{
  "n_layer": 13,
  "d_model": 512,
  "n_head": 4,
  "n_kv_head": 2,
  "head_dim": 128,
  "d_mlp": 1024,
  "vocab_size": 50257,
  "activation": "swiglu",
  "norm": "rmsnorm",
  "norm_place": "pre",
  "norm_eps": 1e-05,
  "positions": "rope",
  "rope_base": 10000.0,
  "rope_fraction": 1.0,
  "qk_norm": false,
  "attn_scale": 0.0884,
  "bias": "qkv",
  "tie_embeddings": true,
  "parallel_block": false,
  "extras": ["capped logits"],
  "init": "normal",
  "init_std_qkv": 0.0297,
  "init_std_o": 0.0,
  "init_std_up": 0.0297,
  "init_std_down": 0.0,
  "optimizer": "muon_variant",
  "lr": 0.0089,
  "lr_mult_o": 1.07,
  "lr_mult_down": 1.5,
  "beta1": 0.95,
  "lr_head": 0.00738,
  "grad_clip": 1.0,
  "warmup_steps": 200,
  "schedule": "wsd",
  "decay_fraction": 1.0,
  "decay_shape": "linear",
  "final_lr_fraction": 0.0,
  "batch_tokens": [65536, 131072, 262144],
  "seq_len": 1024,
  "doc_mask": true,
  "train_tokens": 918800000,
  "steps": 7193,
  "dataset": "wikipedia_en"
}
MLP neurons of a small language model. Each row is named by its layer, matrix (gate and up: input weights) and neuron, and shows model dimensions 32-159. Each number is 50 + 15 x the weight over its row's rms, rounded and kept within 0 to 99. A neuron's up and down rows have the sign that makes its largest values positive.
Before each neuron's rows, "fires in" lists the words (lower case) most often at its 100 highest values on Wikipedia text that the model never trained on.

fires in: "all", "than", "what", "many", "as"
L4.gate739:41 28 40 46 46 31 36 75 25 60 25 57 56 50 33 50 61 35 52 31 24 19 29 46 53 39 53 37 54 47 57 24 40 69 94 64 53 36 38 51 51 33 19 37 69 33 25 59 50 76 71 20 63 42 46 64 62 54 52 36 65 52 30 53 74 52 57 60 32 81 72 63 60 49 36 42 29 16 24 46 51 60 57 24 40 45 25 37 47 62 51 58 53 37 43 26 46 55 39 67 53 66 47 54 44 44 54 57 61 59 46 56 66 44 25 51 60 58 30 33 34 61 47 31 18 60 59 69
L4.up739:34 71 38 38 65 47 58 34 45 39 58 54 35 59 72 32 49 61 46 55 26 53 50 13 33 58 60 60 51 55 63 28 18 87 82 74 28 79 23 35 25 59 49 41 85 46 63 35 34 80 67 33 56 48 11 42 49 35 59 51 43 46 71 68 70 47 26 55 43 72 34 42 50 58 34 75 36 24 31 43 25 61 63 36 51 68 44 54 52 35 23 33 45 60 74 52 54 46 55 75 53 40 89 49 65 62 38 78 68 50 59 55 59 58 23 50 55 73 43 32 45 40 56 55 41 42 52 47

fires in: "and", "or", "was", "she", "had"
L3.gate685:31 23 45 45 63 68 48 27 55 58 37 68 34 36 25 20 36 47 29 48 42 46 55 52 30 40 57 45 50 48 56 64 53 51 40 53 68 77 66 46 60 55 38 68 69 38 25 65 55 46 42 31 77 39 44 29 38 43 53 51 73 71 71 41 58 34 50 41 58 46 56 49 62 63 67 49 59 31 42 61 27 26 53 40 88 68 47 74 37 65 47 60 57 42 59 58 62 49 58 31 25 58 47 52 62 43 78 30 81 65 76 49 44 38 51 47 60 44 53 43 64 46 35 49 21 42 51 42
L3.up685:45 41 51 62 18 52 30 00 57 73 43 37 24 57 31 51 73 35 46 40 37 58 60 46 45 57 21 37 46 51 79 40 54 59 43 47 48 48 36 64 31 39 27 48 80 60 53 53 23 75 62 45 68 36 40 50 44 42 44 52 45 41 42 45 35 45 34 55 38 25 31 27 55 95 62 62 24 61 35 42 50 37 24 62 63 57 47 55 64 43 58 28 62 42 42 39 53 27 57 53 48 36 85 43 70 40 58 48 58 36 82 47 55 37 67 56 45 67 58 73 78 51 28 55 55 17 51 78

fires in: "more", "rather", "three", "two", "most", "of"
L8.gate839:45 59 66 54 44 27 75 33 12 58 39 66 50 64 37 46 55 49 44 67 49 39 53 10 50 40 42 62 47 39 30 31 52 30 44 29 46 52 61 10 68 53 40 41 64 59 61 42 74 45 50 40 28 53 39 72 72 62 58 61 77 46 70 20 50 22 56 47 65 36 43 64 52 25 84 56 53 24 49 41 36 13 58 47 69 50 40 52 62 68 29 59 41 23 30 16 52 51 44 53 52 31 54 64 50 44 55 39 51 48 40 36 41 61 42 73 42 55 46 33 26 38 59 28 43 63 47 29
L8.up839:33 54 63 32 57 41 58 27 43 80 57 46 56 49 25 47 67 42 43 64 45 57 49 18 63 54 46 44 66 20 57 62 78 52 61 31 70 58 62 47 54 41 33 65 56 65 40 35 80 55 14 36 75 47 42 74 38 56 31 46 54 54 50 44 39 61 39 48 61 39 42 65 63 34 58 47 15 47 55 55 65 57 64 80 89 43 69 38 68 45 36 40 56 26 39 45 58 87 29 49 27 50 34 62 44 58 48 31 56 45 43 55 32 38 66 46 34 64 42 61 52 40 40 32 35 63 50 52

fires in: "of", "to", "part", "on"
L4.gate726:61 48 38 46 50 34 82 69 53 43 52 23 45 68 28 56 51 69 66 46 17 61 32 36 25 72 38 55 60 53 29 52 35 15 57 93 48 65 44 51 48 46 55 34 44 23 38 68 75 36 44 30 62 36 41 46 47 62 28 69 66 48 36 47 56 81 37 52 56 42 47 46 88 50 64 57 48 48 51 57 67 46 71 50 59 44 46 58 38 40 88 43 38 45 46 49 33 40 69 55 46 66 34 41 30 41 57 35 58 77 46 32 58 40 40 68 54 63 57 64 47 36 69 35 51 69 61 42
L4.up726:48 67 50 46 50 70 75 70 19 50 72 42 41 48 36 40 36 39 46 72 68 69 67 50 40 62 46 49 64 61 50 50 29 62 45 75 31 69 71 32 32 61 66 37 52 65 36 49 81 34 28 43 64 67 55 50 72 65 38 45 68 67 27 58 60 55 30 45 50 51 31 32 74 04 62 64 71 39 33 52 75 60 49 69 91 43 41 66 44 65 36 50 34 36 38 58 27 65 65 69 49 77 36 62 61 53 18 15 55 56 31 40 39 35 38 62 47 34 25 55 44 47 48 55 48 37 56 55

fires in: "to", "of", "by", "from"
L8.gate33:65 42 65 68 68 35 49 61 45 60 26 41 48 50 41 37 54 54 33 48 62 49 45 48 21 44 68 66 45 55 52 45 85 54 37 71 49 62 34 79 53 62 50 62 57 47 62 59 32 28 61 55 32 48 43 51 42 68 74 52 57 42 63 31 52 31 76 24 58 46 34 37 43 54 39 42 23 50 99 23 56 29 39 52 65 80 61 32 54 44 48 51 40 25 55 66 29 57 22 66 58 51 37 52 30 37 58 52 42 55 48 41 74 54 51 65 73 73 62 65 55 38 51 56 51 69 27 54
L8.up33:46 75 38 55 51 39 39 36 50 58 59 52 67 50 42 44 61 20 38 52 51 61 35 63 41 38 58 59 55 58 52 50 25 93 38 62 54 47 35 50 89 63 52 53 71 49 28 50 38 34 41 56 20 56 67 28 52 54 39 38 65 50 22 81 50 31 47 51 41 39 34 58 49 37 38 59 75 35 71 54 65 77 37 75 72 41 43 43 52 43 45 63 53 36 38 37 40 47 38 32 54 72 72 56 45 34 61 29 65 68 39 43 71 33 86 67 45 39 42 54 30 36 38 53 43 65 39 54

fires in: "under", "of", "to", "in", "by"
L4.gate384:63 68 26 52 42 29 61 62 64 50 83 15 42 58 52 57 53 58 61 59 42 32 41 67 67 47 56 39 52 71 36 49 47 38 53 31 52 74 51 50 54 55 46 66 88 31 44 47 53 53 70 76 36 30 35 47 23 51 47 71 41 66 42 57 52 76 41 09 65 29 27 67 43 54 76 60 57 45 35 50 62 59 72 39 66 83 49 51 65 56 75 33 33 33 49 70 33 44 60 81 50 54 25 56 57 56 56 62 79 73 58 35 75 65 25 37 62 54 52 63 73 40 48 57 30 65 25 44
L4.up384:38 61 64 35 67 48 28 80 41 49 89 30 45 47 49 36 55 41 56 45 25 24 63 50 69 60 61 61 80 48 36 53 71 36 67 34 50 70 73 34 54 47 56 64 81 46 45 24 55 34 62 60 48 67 38 36 60 36 67 47 40 70 34 85 64 66 23 36 52 21 32 64 51 43 53 30 70 59 50 08 34 15 40 56 78 47 36 63 58 41 38 51 37 56 50 40 42 55 69 64 41 68 39 44 71 85 52 32 61 32 75 37 45 60 54 47 47 55 47 64 69 39 35 53 70 39 30 73

fires in: "a", "be", "of", "as", "for"
L8.gate315:53 60 56 40 38 27 50 37 65 47 58 24 47 33 65 43 79 64 41 55 54 84 59 52 49 51 31 68 31 74 71 45 12 82 52 22 39 73 57 53 77 42 74 67 57 44 51 53 47 45 70 59 55 45 24 55 42 36 31 43 90 63 49 55 48 57 39 76 52 75 80 53 32 68 21 40 68 48 44 51 47 53 66 41 63 40 47 54 48 50 50 59 62 40 46 43 56 34 35 45 52 35 28 40 62 39 56 61 61 47 49 67 55 41 48 34 48 76 45 44 56 36 68 74 66 59 59 76
L8.up315:47 78 50 26 31 33 52 49 54 55 44 46 37 54 35 39 51 47 55 36 61 62 47 57 41 52 49 41 57 56 66 35 49 67 63 43 34 51 58 36 40 38 44 63 59 44 35 49 85 38 52 55 54 45 33 73 37 58 00 38 79 68 85 54 17 35 31 65 56 49 42 61 44 49 19 47 46 47 30 27 47 53 40 45 50 44 38 33 23 42 48 63 60 64 28 64 68 50 51 05 37 16 45 46 36 07 46 52 64 70 76 60 73 66 48 40 72 55 68 35 59 44 43 63 71 28 26 76

fires in: "more", "less", "shorter", "better", "younger", "rather"
L4.gate57:61 41 62 44 43 54 67 51 38 36 48 54 55 80 68 50 42 30 35 49 25 43 47 64 51 68 52 23 49 58 57 46 35 39 42 58 31 48 56 47 59 34 69 51 22 43 48 48 46 57 30 41 58 46 50 53 67 77 82 53 51 37 30 38 55 36 40 30 24 68 71 71 63 13 50 26 60 29 50 50 56 36 65 66 54 53 47 38 67 38 42 67 63 41 45 51 48 46 58 46 28 58 57 31 52 79 48 78 64 72 38 36 45 79 81 60 43 69 52 29 37 51 61 21 69 45 57 58
L4.up57:45 55 42 46 52 57 25 71 04 65 59 12 45 62 36 49 52 30 24 51 45 38 54 52 48 54 24 62 42 51 44 45 49 30 58 54 70 81 39 58 58 52 54 56 73 48 63 49 46 27 66 48 47 50 42 88 41 28 41 76 46 60 44 54 63 53 52 51 32 66 59 68 74 59 51 63 32 31 31 50 31 35 70 22 47 55 23 67 44 39 43 77 45 64 35 57 80 54 55 54 36 39 41 27 72 41 25 34 34 37 28 62 29 65 69 38 45 86 49 42 33 37 43 24 66 45 60 51

fires in: "a", "an"
L6.gate185:57 56 57 47 27 70 48 49 66 64 41 63 54 31 38 67 57 28 46 69 46 32 33 46 64 83 35 43 52 78 49 68 40 57 53 52 58 33 54 83 41 32 63 34 33 49 25 29 74 55 30 45 73 37 44 55 41 31 40 65 56 60 35 56 34 50 49 55 49 69 64 35 33 59 64 54 54 36 53 34 43 38 65 54 54 36 74 63 61 80 39 37 35 47 84 41 68 30 42 46 49 52 19 62 46 61 50 27 41 47 42 72 66 29 39 44 61 56 44 42 49 75 40 56 52 71 53 46
L6.up185:72 33 76 27 72 41 69 37 52 68 65 68 26 46 50 49 33 22 47 42 41 55 25 58 62 48 58 31 55 56 54 13 58 58 39 66 30 52 41 52 48 44 49 56 45 45 65 44 92 51 60 52 36 35 44 66 43 57 20 56 82 49 54 43 59 81 82 58 64 51 49 33 66 50 50 52 54 39 61 42 75 61 66 25 93 80 53 43 58 48 52 32 51 31 58 39 90 54 46 41 40 38 52 51 51 43 43 28 50 51 66 33 53 45 49 76 60 41 75 45 47 45 58 21 41 44 24 25

fires in: "to", "would", "on", "in"
L6.gate636:62 66 50 63 49 44 41 54 49 46 66 52 47 68 28 49 70 26 71 38 36 72 48 50 57 47 45 53 33 23 24 28 19 52 54 53 47 64 64 54 41 48 16 51 50 42 35 18 66 39 62 21 78 39 60 65 59 76 45 48 40 48 49 66 35 46 64 75 04 44 25 59 56 63 63 39 68 59 44 59 17 70 55 64 55 46 65 49 46 74 27 54 45 62 47 56 59 58 63 60 68 50 61 44 68 44 57 32 55 58 50 40 37 49 48 67 54 50 25 40 59 81 71 35 76 46 56 66
L6.up636:24 51 70 47 50 65 54 72 75 72 47 64 71 61 35 30 44 52 57 47 46 51 76 93 46 41 73 50 33 75 61 49 33 46 73 44 19 55 72 68 37 51 57 60 59 63 42 43 70 74 51 56 55 71 56 11 53 40 15 52 30 66 59 62 60 31 39 33 45 44 68 64 58 38 25 43 70 49 60 44 34 80 64 60 55 55 48 36 27 66 48 41 57 52 66 70 35 54 79 72 68 65 56 40 50 48 44 44 65 62 09 60 27 70 52 48 62 65 31 62 41 55 47 40 44 44 40 55

fires in: "as", "than", "not", "or", "and", "few"
L4.gate562:44 55 58 53 43 34 44 65 47 91 53 72 46 52 50 58 37 31 83 53 40 50 70 62 84 34 59 30 66 41 69 54 47 47 51 58 43 50 51 63 77 66 58 50 42 27 55 83 50 48 62 63 43 31 11 79 47 37 47 13 71 76 39 47 54 29 60 44 36 56 65 62 74 50 45 50 45 33 52 43 62 55 32 42 69 61 56 62 47 32 29 49 24 72 53 39 76 43 33 49 25 46 69 53 60 41 51 28 49 58 39 60 45 69 48 62 53 61 20 40 50 40 56 62 44 48 56 56
L4.up562:31 43 60 65 39 62 46 21 64 54 68 56 42 27 58 38 48 55 39 56 90 75 37 21 72 28 51 45 45 43 42 35 43 48 45 33 75 74 23 47 44 40 79 32 72 63 46 36 47 78 69 45 81 50 52 67 41 45 59 40 57 61 32 48 48 54 69 66 67 38 64 51 41 37 65 41 39 49 35 31 55 43 67 53 58 57 57 44 42 77 79 30 36 48 54 71 31 47 45 58 55 68 68 45 39 32 33 37 24 55 62 31 53 60 47 42 65 66 24 49 79 71 73 34 55 49 64 60

fires in: "state", "royal", "world", "national", "king"
L3.gate573:63 25 57 66 39 66 64 65 41 26 66 47 57 31 40 34 55 80 48 46 48 50 38 58 39 47 67 69 34 68 51 25 49 49 30 64 44 70 55 57 71 46 52 65 65 62 56 38 16 52 55 45 55 22 46 42 40 65 65 52 35 41 77 47 61 52 59 05 62 58 45 31 67 36 24 63 52 36 58 34 28 60 51 51 59 18 59 25 36 45 80 44 47 41 45 67 48 46 50 38 59 50 27 32 37 66 77 62 56 57 45 53 34 47 63 52 12 38 66 28 70 43 42 60 62 58 45 17
L3.up573:47 62 27 68 42 37 77 55 27 44 47 74 52 54 28 66 32 46 58 39 48 13 15 71 63 65 63 52 62 34 40 37 45 28 45 46 53 93 72 43 49 47 77 36 77 65 71 31 47 51 68 63 61 48 67 54 34 55 10 39 75 44 31 63 54 49 37 65 70 58 64 48 72 43 63 53 66 64 68 42 59 36 83 52 42 15 46 56 61 40 49 52 46 54 32 41 35 55 52 45 26 51 30 00 44 24 77 42 75 21 66 54 49 44 67 52 50 68 54 32 58 58 40 50 49 63 58 54